From a checkpoint of a small transformer trained on Wikipedia.
Training: a variant of Adam for these matrices, 447M tokens, 13648 steps.
MLP neurons of a small language model. Each row is named by its layer, matrix (up: input weights) and neuron, and shows model dimensions 160-255. Each number is 50 + 12 x the weight over its row's rms, rounded and kept within 0 to 99.
After each neuron's rows, "fires after" lists the tokens most often just before its 100 highest values on Wikipedia text that the model never trained on; "fires on" lists the tokens most often at its 100 highest values on Wikipedia text that the model never trained on.

L6.up403:75 53 45 63 63 40 33 59 10 55 48 40 59 34 46 46 42 49 51 44 67 41 29 25 48 52 64 62 52 61 34 45 36 58 41 43 47 51 57 44 36 51 44 39 52 59 37 46 64 45 50 36 54 40 36 70 31 66 50 40 43 45 45 59 56 61 63 45 46 27 31 68 56 39 64 38 39 46 54 63 47 59 37 72 44 34 60 73 57 44 50 74 61 46 63 47
fires after: "\n"
fires on: "\n", " ("

L6.up12:89 46 54 38 50 63 25 67 27 68 51 22 65 23 55 64 48 61 32 41 60 56 63 36 58 56 66 49 60 65 54 48 37 49 53 56 44 28 61 36 39 47 57 54 57 44 43 55 66 54 47 34 48 68 40 52 54 72 41 54 48 65 47 56 59 34 63 47 46 55 32 39 41 50 55 29 41 40 45 74 51 47 56 42 50 52 22 40 45 41 57 61 58 40 54 64
fires after: "\n"
fires on: "\n"

L4.up726:48 46 50 56 29 45 33 50 44 39 62 42 43 31 53 32 56 48 36 57 48 49 55 44 54 47 71 31 61 49 38 50 44 63 46 31 64 74 75 43 49 37 55 36 41 30 56 34 50 51 81 51 50 28 61 62 45 45 44 77 61 54 57 59 30 28 52 52 31 55 46 60 48 40 65 66 39 49 57 43 58 33 44 38 81 75 37 45 71 36 55 67 45 37 62 46
fires after: "\n", " the", " 4"
fires on: "-", " most", " a", " of"

L5.up504:92 58 60 67 54 49 54 64 55 38 55 33 61 58 46 26 42 51 41 58 52 53 52 57 82 49 62 30 55 68 60 39 79 61 56 48 70 42 76 45 40 40 52 48 70 37 56 58 27 47 62 67 74 54 54 62 52 47 40 51 65 61 57 36 37 67 40 59 30 42 30 40 54 46 58 47 49 38 41 55 56 38 51 67 37 55 44 39 55 58 42 57 51 57 48 72
fires after: " one", " some", " many", " most", " House", " As"
fires on: " of", " and", "–"

L5.up170:54 54 74 45 52 41 43 57 24 08 74 35 45 33 53 60 60 53 30 60 52 50 41 47 58 65 62 50 31 65 60 53 61 36 60 63 68 63 57 28 47 34 66 59 38 43 59 60 55 64 49 32 66 44 41 56 53 54 47 47 47 53 29 51 28 56 41 48 54 59 35 48 61 45 39 79 61 52 63 51 73 35 53 33 64 62 27 53 60 43 54 68 25 47 35 62
fires after: " G", " g", " B", " 94", " c", " ag"
fires on: "ast", "ent", "ymn", "°", "ant", " of"

L5.up345:59 55 68 63 49 36 61 77 41 48 47 47 59 40 75 45 53 59 43 47 74 33 53 49 74 62 69 44 58 72 25 31 68 52 74 42 57 42 71 61 45 41 58 41 71 33 52 42 49 44 54 39 35 51 55 50 43 61 58 56 53 36 42 78 50 23 48 48 35 29 56 41 44 42 73 51 32 40 47 35 47 67 47 53 65 49 60 58 58 36 55 68 35 41 55 46
fires after: "\n", " 1993", " 1998"
fires on: " |", "|", "-"

L6.up999:66 51 61 47 39 49 59 52 13 52 71 41 68 47 61 43 40 67 41 40 57 41 47 46 60 50 52 27 63 67 58 39 49 46 59 45 50 68 51 53 29 26 48 54 64 66 48 38 36 41 49 48 41 28 50 60 34 47 59 43 41 59 37 45 38 54 57 49 27 49 44 62 72 41 42 49 65 42 44 79 65 53 70 54 36 57 22 69 59 46 36 57 57 55 52 55
fires after: "\n", " one"
fires on: "\n", " of", " with"

L6.up53:53 34 62 56 45 53 44 51 42 30 39 58 44 33 40 42 73 37 45 39 58 51 39 64 47 33 60 52 51 64 59 43 52 38 74 38 58 19 41 46 31 58 46 44 70 40 62 54 40 51 54 54 50 51 37 60 50 55 53 62 43 60 50 53 36 67 42 36 41 29 58 50 44 40 65 63 47 69 38 45 59 44 32 52 68 41 45 58 55 49 71 60 56 57 43 54
fires after: " B", " Ar", " Br", "ar", " Mr", " Mar"
fires on: "is", "z", "as", "om", "ab", "s."

L4.up973:54 66 42 58 50 60 48 67 43 57 73 71 52 33 45 44 56 53 48 60 59 46 46 48 33 72 57 64 47 37 55 49 71 54 43 60 52 44 60 69 42 44 42 23 44 45 74 51 54 72 48 65 58 19 50 51 52 42 58 58 62 50 40 33 51 50 36 35 44 43 59 61 53 46 66 48 51 61 43 47 63 49 42 39 43 74 33 28 62 37 56 52 35 43 52 63
fires after: "\n", " Cinem", "-"
fires on: "-", " Be", " In", "at"

L5.up559:70 43 36 61 54 46 39 51 44 60 51 35 55 40 46 56 65 29 39 36 32 40 56 54 37 50 44 50 49 62 68 31 41 66 72 46 61 47 64 49 50 35 53 58 46 46 39 35 62 68 45 27 52 36 40 62 31 38 48 54 42 39 49 40 43 49 45 62 28 45 35 48 56 39 53 44 27 44 65 57 62 73 43 46 57 45 41 49 81 44 62 71 36 47 72 40
fires after: " 0", " 1", " at", " won", " 3", " 5"
fires on: " |", " the"

L5.up336:60 36 58 90 56 51 41 56 67 41 51 48 62 41 58 58 55 40 37 44 72 32 62 41 33 50 42 28 69 54 41 18 62 42 40 53 55 60 49 58 47 49 48 47 61 48 61 57 52 63 54 52 50 27 58 46 55 61 38 50 64 67 57 39 56 55 46 47 41 65 35 50 73 43 54 39 24 41 62 57 65 69 68 39 45 44 66 50 55 65 62 62 29 36 55 42
fires after: "\n", " 4", " 0", " 3", " 1", " 2"
fires on: "-", "/", "-1", " sq", "el"

L6.up586:50 53 75 76 41 37 41 43 32 67 43 22 43 36 49 60 44 61 39 31 53 55 35 49 67 60 73 30 57 41 64 51 49 49 56 45 53 62 49 42 44 59 48 46 79 46 41 65 42 55 50 60 68 50 36 54 51 60 50 51 50 52 58 63 48 41 53 67 27 36 52 44 37 39 68 27 28 58 35 40 58 59 51 45 47 69 72 47 59 43 35 60 54 39 46 55
fires after: "\n", " there", " p", "/"
fires on: "\n", "/", " were"

L4.up870:40 48 57 67 27 43 48 75 29 42 49 41 64 51 45 56 59 32 50 49 51 59 54 66 61 62 62 35 60 48 73 39 71 58 67 34 65 45 59 50 31 40 43 38 62 29 52 45 45 67 54 40 41 32 48 62 50 56 42 58 43 29 49 46 43 33 42 49 31 57 36 38 60 35 63 47 34 56 39 63 46 54 47 52 60 58 52 51 63 48 47 43 32 38 58 49
fires after: "\n", " place"
fires on: " |", "==R", "===R", "R", " (R", "S"

L6.up458:66 45 62 63 68 35 26 47 14 39 69 43 34 47 47 55 63 33 38 48 53 64 52 43 43 40 58 34 53 44 39 49 50 58 46 49 54 58 60 37 58 41 42 48 41 59 57 60 44 51 74 39 68 40 66 69 59 49 33 47 48 49 30 45 32 59 55 36 55 57 35 44 43 37 50 69 45 68 44 62 48 47 67 67 45 51 62 54 37 62 70 72 54 38 42 40
fires after: " E", " N", " A", " R", " S", " K"
fires on: "us", "y", "-", "is", "ut", "t"

L5.up888:46 68 56 43 52 43 50 45 54 51 30 48 58 63 57 66 61 45 58 61 66 36 41 56 64 69 66 45 61 52 61 55 57 75 63 47 65 40 51 36 61 61 41 69 61 46 43 65 45 53 50 41 56 51 17 50 45 52 37 74 66 39 37 51 08 61 54 58 51 52 41 28 45 42 58 47 29 53 49 45 55 52 60 57 69 41 70 54 36 44 58 48 43 40 70 59
fires after: "\n", " Assembly"
fires on: "-", "|", " |", " of"

L5.up759:60 54 66 53 52 61 41 62 50 32 56 50 67 50 59 56 40 60 54 39 40 36 57 52 41 80 50 68 46 59 57 40 52 63 59 33 41 31 50 38 37 42 47 62 71 54 32 56 38 71 61 38 25 43 54 47 40 47 54 76 70 35 54 91 41 40 77 62 57 64 33 69 82 39 52 26 60 53 50 57 58 53 44 51 59 46 47 53 43 44 80 47 39 48 57 55
fires after: "\n", "|", " ", " v", "{", " \""
fires on: " |", "|", " 15", "R", "k", "ow"

L4.up727:52 64 53 73 38 39 58 73 43 51 60 24 72 43 80 51 68 61 49 46 56 47 71 48 52 71 51 35 56 49 48 48 61 61 67 53 52 62 58 46 54 47 50 56 64 47 56 50 30 71 60 52 57 66 52 34 53 60 46 56 60 38 38 59 29 40 61 56 61 32 69 56 63 56 58 61 57 41 50 50 50 43 33 43 49 53 55 53 69 42 44 40 47 57 61 54
fires after: "\n", " high"
fires on: "M", "R", "==R", "light", " (M", "===R"

L6.up457:66 62 59 58 51 31 54 40 54 58 49 45 53 28 68 63 75 58 47 45 58 59 30 20 62 54 41 54 54 55 43 43 63 45 59 36 44 70 59 34 68 39 41 35 52 59 58 63 47 54 52 52 67 62 60 83 50 46 50 40 34 22 45 37 44 33 32 65 66 51 42 67 37 49 47 56 39 33 52 41 76 77 57 52 60 47 41 51 35 55 58 51 52 47 43 51
fires after: " f", " M", " sp", " p", " F"
fires on: "an", "ind", "est", "ine", "ric", "ib"

L5.up153:58 31 46 40 58 41 37 59 41 63 58 43 55 29 48 38 65 53 55 62 42 66 50 74 38 42 76 50 66 61 69 49 56 75 54 64 41 42 46 56 33 71 61 49 34 35 45 36 49 54 55 58 59 71 72 52 57 37 19 54 37 24 42 52 59 61 40 42 46 50 50 46 71 40 48 56 51 56 47 59 51 36 56 50 31 48 49 49 36 26 54 72 63 46 50 48
fires after: "\n"
fires on: "-", " and"

L6.up411:58 58 52 68 40 59 59 41 33 62 56 42 51 47 57 80 48 48 40 53 52 45 44 46 55 80 69 51 51 54 41 58 57 56 50 51 48 65 56 69 36 66 62 47 71 66 47 51 59 43 44 64 65 34 37 45 43 60 67 63 48 60 45 44 41 41 46 38 28 64 30 55 42 37 51 51 55 39 44 54 35 55 54 66 47 71 26 36 59 46 60 63 46 41 57 36
fires after: "\n", " F"
fires on: "\n", "an"

L5.up431:49 56 35 41 59 66 62 39 59 49 56 54 44 46 44 59 52 36 21 61 42 43 47 59 54 36 31 51 37 49 53 51 73 44 66 31 51 69 58 40 75 42 67 28 64 28 39 42 23 64 54 52 56 28 64 53 45 54 41 75 59 62 40 83 40 56 39 36 49 60 34 62 56 48 40 63 60 32 55 40 58 61 57 55 56 51 42 43 57 47 59 68 28 37 51 49
fires after: " at", " L", " l", " de", " 0", " |"
fires on: " the", "en", " la", "ad", " Nor"

L5.up383:50 57 74 45 77 65 57 40 56 69 54 47 52 55 37 44 42 60 56 60 59 44 58 48 81 66 63 52 54 56 59 47 36 74 42 40 42 49 70 55 57 37 55 38 49 49 38 25 36 39 56 50 53 53 41 58 55 34 55 78 43 52 42 63 43 47 40 42 57 61 34 42 39 38 37 71 40 50 45 42 54 64 58 43 56 46 33 35 38 62 62 62 32 26 34 53
fires after: " f", " F", "F"
fires on: "er", "ar", "ram", "y", "ied", "ud"

L5.up796:55 58 48 62 49 48 48 51 28 35 71 44 50 40 50 33 51 29 44 54 65 52 65 33 53 71 66 47 65 73 33 38 77 43 67 21 49 20 41 49 58 39 46 64 61 49 45 57 57 39 65 45 45 56 37 58 60 60 57 52 61 43 41 55 52 38 63 49 56 53 22 51 62 28 56 47 29 44 45 56 57 33 61 38 34 50 54 65 46 48 44 53 41 50 47 63
fires after: "\n", "|", " Title"
fires on: " |", "|", "-", "."

L4.up199:48 52 50 40 37 53 53 43 42 78 64 57 31 38 41 39 36 56 55 33 60 42 56 30 43 61 54 43 46 50 60 33 40 37 59 43 44 51 44 65 45 64 47 52 48 59 46 79 57 41 50 32 63 43 50 49 54 36 38 65 68 38 54 53 46 43 57 54 61 49 39 63 48 51 39 60 51 51 48 44 50 64 57 28 49 50 54 31 66 37 47 72 41 21 61 58
fires after: "\n", "|"
fires on: "-", " |", " 14", " 13"